config.toml
num_hidden_layers = 16
hidden_size = 160
num_attention_heads = 2
num_key_value_heads = 2
head_dim = 64
intermediate_size = 320
vocab_size = 2205
hidden_act = "swiglu"
norm = "rmsnorm"
norm_place = "pre"
norm_eps = 1e-06
positions = "rope"
rope_theta = 10000.0
rope_fraction = 1.0
qk_norm = false
attn_scale = 0.125
bias = "none"
tie_word_embeddings = false
parallel_block = false
init = "normal"
init_std_qkv = 0.0548
init_std_o = 0.068
init_std_up = 0.0784
init_std_down = 0.0784
optimizer = "muon_variant"
learning_rate = 0.00418
beta1 = 0.95
weight_decay = 0.0
lr_head = 0.00468
max_grad_norm = 2.0
warmup_steps = 200
schedule = "wsd"
decay_fraction = 1.0
decay_shape = "linear"
final_lr_fraction = 0.0
batch_tokens = 8192
max_seq_len = 2048
doc_mask = false
train_tokens = 100500000
max_steps = 12269
dataset = "wikipedia_en"
MLP neurons of a small language model. Each row is named by its layer, matrix (gate and up: input weights) and neuron, and shows model dimensions 0-159. Each number is 500 + 25 x the weight over its row's rms, rounded and kept within 0 to 999. Numbers have three digits each. A neuron's up and down rows have the sign that makes its largest values positive.
Before each neuron's rows, "fires in" lists the words (lower case) most often at its 100 highest values on Wikipedia text that the model never trained on; "fires after" lists the tokens most often just before its 100 highest values on Wikipedia text that the model never trained on.

fires in: "it", "german", "british", "italy", "french", "woman"
fires after: ".", " the", ","
L3.gate114:496456481549498514469482498542521525489480467502440523475489482510543495506477473503522479532539507524489438489525519552507501575480484509504479523521502515493517486447492467470533532497495487501505483509471502477528491467523490531508486512472472509519498496528494452461484463488463499463514527487519487522530512483525500506520504503527561513454489484488493516499506489463473450490508471504468560488474512498516506462483502512467519489505445506481494526510526533461515505483464512
L3.up114:439459472516471469470524531506522491526516500483560481517482528500487481513481518497492503494540479496478485491484506534442520498465502479517475482461500480523544501505476539519521486509521504502539519475480500490537517510526503531524502514511495505508546521474532509481501436498526547491484483524489494466527555501525473495527478484509486492427466483533514478457495444522510479483477529489507475506503499512506521531496494539509482500548555542502501457489475511498461505494504530

fires in: "he", "she"
fires after: ",", " where", " and", " when", " that"
L3.gate273:500507516511525462492472508489492497484470471521485444495527538498543526488465496480467515516479538486524519532497493477528463508509535511508454539476484506492495534470487510483498522534538505474468503477494505492498530543504490535480490473537481487477507461506506526502507582492495475513525493468506521496472485472466510485494559469465500503518445510517462500495457523499489474500475541495498493513459510460483471507541498511541480502529499471463489479542521542470440485485486510
L3.up273:489556520494504489476468512503499435490470512461497496486500507494473460469482515492507500513456472508475497482493494453536493543539543538522504497540514444508460494528490484472494448504508488496494517489462494473503502544535513545522470463466503480480544518518473484478501485503498468480547480515455472450487498454518488539490535499493510505462471503515532496492512469442513533514500477530554543510497482503487497476512477512476483489515480545472483501524478492483495480487502509

fires in: "he", "later"
fires after: ".", ",", " He", " where", " was"
L13.gate94:506459460476512447537491509523508503515517539477503531456493564493527530462512512484484496541545475528465469503479486485480465466493537482481501491471504522515506472518521523529479492530460546503483488529503516522561526493503509509503526502472517471478544520525544486522538499512475519540503481492525516462484511508481513508519514535517518456530494527517515489544516547485477478462511524469472527515485494477490466487493501496521473539519517471488540507533532468462523475504499483
L13.up94:460473487524521485536476521517520495539558529506512530476520497511517536478469491516480476505487497461520471490492475478506459505515520502444516531495480485488487531494503557494509487539514507540510478507494481513504503488490500494502551456460513498474501518514544489492527505484514529508511466489528478451506443475440531464511493507498511462539488513561491489553528539504512494503508479499500496538536507476491491510519511446485497463552532477524484459478476514471497534488525520

fires in: "he", "unknown"
fires after: ".", " B", " un", ".\n\n", " b"
L12.gate242:511486482500473449533487474470533541495471530507500489518476512466484480486522539543488532519505489499529546499460505520525464505499485553541502497511496460541485542496507499489506485504494496495505535484484461509491523471509515481461534521508485484451486502486543489473529502514545495515566456466495502549508516471511519481495541488470529498544531517466525490533496523495420489519498507494523504507508522468532492506491484535549519518536493519510517518528491517524493528495469465
L12.up242:486471473478492458495471497514541486488534510453511494470518512519519555500531497519491499503483509462532512486522510538540523519527495516492447467499490501540487441509523521480486479504481518483487490482503508451457460509491574499532481500479482514504467510475507479493458540429487461519520497465477480501526498510499484519496511526518508457526493495459517558497508507491492556475509527510483442511499497510567509506501532490518531536497514498485484496538511495484492508513470516

fires in: "in", "by", "for"
fires after: ".", ".\n\n"
L13.gate251:500533494474444466497543488509512526503500532520512529513506492535500526496481464540469457530479480497465520473499501462484494492501499537501517525557518506481465497487533498531505544461561514469497502492475523469502523442479521552492537473530503511517548497514486513460518543513494510538519506485503468507518489492523516499507501506502472479527460483435527496514511541506536490489512490455539454482541478504488501485482501500483517489504498499466449486516505494436492495513528514
L13.up251:500469482501512524475499480458535522480474447516533442505522532496491480546512502521572518492501543515517504490516476498492503508475494506524518547501498489489492498482535475471458479530484547538506498480476476489472506461493520432461517492513539516487527493463499517518452496503511506524515501515500543527479493471568464524500521487519522484467445490494502502468540472509494514515477485498507499501522487524480495522513458522499509476512525501449515556471460523519533488491507490

fires in: "highest", "his", "smith", "higher", "you", "how"
fires after: " h", ".", " Y", "y", " y", "ene"
L9.gate304:491517451440493472485467494504482489513455478521504499474496493473509532511510489513519492505529500546516513545479498494465538487526501505446455505500489514480548524497459439465511523524497470458539521467487453485508497479528493510520502522515512490530466510473520495493508478512511460467505483492501513519524507493511497464489465488454464493518491494472513587493473494515538501479503497517535496518458489450469481524484528462494470501502495497502463481482519490510558537517460491
L9.up304:523492487536532522461462532507515480480530438491486449522504521483515508460516477470456515512483467531478485502500518492532503536468506510519473524502497479475484480516484469535501529485533448529518499489446523496532521473516492519523462506491478468551531471510504492482525488520529501536455525511520461508505457481528511466487480499478537517482468526515491496489508496493548472505447521493490511502502495510459509521498523503452429499517478492499510479516469528513452532501508468

fires in: "the", "when", "its", "after", "while", "from"
fires after: ".", ",", " W", " that", "A"
L12.gate156:462489473510465459508509441478514461476503488480470547486497500521503536494538508525493522516469525480510492470465492499503446493488472453467495479513471557496487505536465553504475498537474516519481465551471497499565475513502496468458534507524490471487539518502513449534499500485512510547477475497484461506484484524502481509501526490533466468504543475460513512482456479491471480507513515477535506503505518500521510511505520478511535446501506469469476475498503512471475515501495507
L12.up156:476544488489472505507503500473481500431510493502488494490542467493509502459476491486495501487557457543492457477448495522540498486530469436478483530507483465536517487493517495515476495461510500449498534438433510506484526515483507519502497473498468510519508495510443503489514537522480542452517513510516542493507514470516485491516519479491484536482512512500502474479492486512499482494504514508508506535512494450518505481537510509461438489524475490512477548487495487530474526500532479

fires in: "new", "south", "north"
fires after: ",", " the", " of", " in", " |"
L5.gate102:500523486506512439478463473509497553487473508524504466513528514500505437480468494491502511483507513509482422514527473511427500467490496513482505481508536524497461442540501503519517514538499512503456490485487489495493522489485509499541492481541485480519497492531491489509494508463517494511532458457506487482504497512449478491495527541498539540513519517468507494515463488495497492478517537497489484451485495532532491540510469513513455534498512476459499483492465514429522480490511493
L5.up102:489474495505516482504532518518485464465553499508495522488437560464521469495497513473475461542499498489505513478523496531469509469472506523499477484487493495492474524515542464468498483502514469485545476476498480508515495471531455508476510526468523506461479496518487542536443504523494517497473533467482507515466491491525500505445529479489512523466504495545556466530517458500519503477427538507486508519518491489491491490506473509498522493463474471490502537553519509506469503528507506

fires in: "2011", "power", "joe", "joseph", "2026"
fires after: "20", " |", "R", ",", " the"
L3.gate216:496487553523476530548463491522502528474479487450526539506472494504460474482502474520503470495502509459542493501530511482458504473482469535494496490488504481530478540503496489492505523492524504467504489516524488485481530466489520549468499510456532505513524441558499478456496480477476519482550519529484495436508544523487461474459481505495490480480473516456489508487485477509536513510510527496529499519527514444508479525498476486514505562485546507497465501513484477519485495497506519
L3.up216:508487513505499508553478485496512519502516480482533554492478496514477471513514487509495486481502496463523526498539503448481514501492462537474460522493547507534462531501447511487508517503516507483493459508510492445499524444507527522461521530475536485488519483510508501463489465502443465456538521532496504440472543495512505518459493557524463512479496518498482484507509503498498516493526505510504525492538534464512457499521465474515524538487523509479482467514514499513549503485550482

fires in: "she", "he"
fires after: ".", ",", " where", " that", " and", "S"
L12.gate54:456479548484473482503449503470479524504523473496508503484474493553446476448513462481426543525496466487494498473546481443493479510507504524480474500529465524519533498472496502518512533446515464488508513494469488532528510508451471517529497459511530470504522485511515469474498536522530484488497494486487491532507500486473444457542501509502479489516506500507532538489489509479484460471460514507461492501492473480491486450506522493519517493486503502501507506524507468498476505552501500
L12.up54:463482507522531480485500497465536475523516459479499484493459516534476549502525501536504526487510485507463514440518472491508486469478516531485491500550465487553557492473504489486468539502513456488454477530483444500499515502478488518485506521509501531493508489541479499476485498502499515492519510507459480513514477469504469432539475521498511488503488516515513513449485510454529523499469482489506459515553474507482543481483544488502502520524541487532464508471502514491492532470536485

fires in: "the"
fires after: " in", " m", " comm", " re", " s", " on"
L7.gate93:481466547457494513501487508493532465544535496467473550463519507531509509480464488475524490482492486520508485481494504496458471491530508444444482526476522522520494530512500487470508476490495518493496490500460478486503488515451510481507520463516536542511459499532510520487499508574488473483470470459465543496501446536461527496482502474495502503509501498513465454486493482510504474533474493541524524491490459498508522488560530494488524532517503543513510479495546530516492516500517504
L7.up93:505489522438504462456483514479509514474490495502524529412483513509515561470486504492542514544438454485500492460469490470515531485511505481461488504489455499488505476502530479490454522492505487474496513479522501506529506515461523475491506508525529487494461495495499497483495445496497482466509472501524524514514505509486484488498484506446501491493537430478492491505469487527511529504491511517481523523464495564515512503485516508514490517526522570481501491514542544502471509499501524

fires in: "7", "4", "6", "5", "216"
fires after: " ", ".", "21", " (", "–"
L5.gate288:491471534502503537446489468532507470527440537507534518531522496510543537524471522512508523477478465518523505513503456508487527508506479501497475499538528491481514489479511496516467499550499478467495503510511468505528468504488502488508495481474444520513538502530492494514479463531548536504518483492535500527521508522561515552523509550516499522458508456506494499519512516547476461468478503486489535496537518458507534519506519552507509482511487536477472491459494486515529539501500500
L5.up288:465512497522528533507531510486508510547490544502516515472525499484489470528525550478508486530433472491529505494494441503544461526507451490528515482462490526493513495493529496486426521551508524456495508460503503504486511506504487524517476492448496449492484489474519477485516499516469487498532502528524498469481508521483493463508454519524474462520518520479514508475472478511553469496500473506512523480529512500524496457461472504506480529532504487513468480489537517474459519522497526

fires in: "a", "she", "it", "he", "an", "this"
fires after: " as", " where", ".", "Th", " As"
L11.gate26:497513470532509456507524567483429532476476502465494525491544532524500524481455445504487493526476503506505508461541532507523497504484480503501499460520511513487498475507543559488519468539489516496488488481517521500505520500470530498509498474513554496523518495505474477468490537447500494481511446528488490519530526481447510503478504522496487522510534503482504503474506514503498513509507497500492540495521516455479492466521559484520549455497487490511441499498536487475485527531523518
L11.up26:475471510473531515505501492456506477514496522487462541502522523500473480480493485481509495524476487499520467500489535504537487488507509566482490491438513502553472521488499519469478525474500511501517482505437497543486482491499510514520520498496489516491513503471445461496473495497467482514519504518461497501516497519490498485525454517447521530503425491468496505479515496439512495494499517486470516534480516465535503526511444514536540476542473504554479460495517487529548478477494502

fires in: "the", "multiple", "among", "particular", "of"
fires after: " in", " m", " In", " am", "In"
L11.gate7:530465481499493442477526505485540489484493500470454527506485481484554506496483534503435530513518528519487511486445490523498497491476525498476551468493476537481475445487522497483512504518536513495519461469522527452517462489487498535459512511484534502484484505521513512493516447521502504542466499480561504474485521475542496527499504482519537479498496498493494496510514485526469479547493493512483525480512492475487537504544495463464526513507512469523504487509478538462508516494443529
L11.up7:487507470471494492490495456419514486505527471516451507525528520499528507470527479524483501477502470503507503515525472531499508491502525495484466460481451481496449487508474512517478494515534528511525490462497519486522521490521536518501486484502501479495497484520522501442521458500481481518461483488568473476477489496491459537503479492519546541534541505541520480511455483522518514533523511491520507519496482472443523527537450495501471473452484471524513516513487500499529485502511457

fires in: "he"
fires after: ".", ".\n\n"
L2.gate153:491494492530495531518479524502490479491531513433556478519525499512528535511480502473476484516484524470510468503518516540540502488486508489483512483501486452514490491482516529511467504513487525503452495546469467457475520453550541525478512497480482501507555533510538482512516482487523516519499451513486471501499457483509561545480493545535496493498506511458487499514538510478523482527521527497498509512531492501491554479496490526516478528487533519534515496478460547496499549468523474
L2.up153:484476515558536540517514522508486474543504518445527489521489499501493519459489511480499501508488491444491468520533529529514474507477490466500535505492478454507527491478517543495476512515481505517482499554464455474526478454544535532515514518458485469503552491514538524512489494540511517523530458505487482493510467471538557529479519521528501502509476527478493491501499489466532470502524528508502488522509523502500528493478490534505470514521540519545525480507464546484502538482514497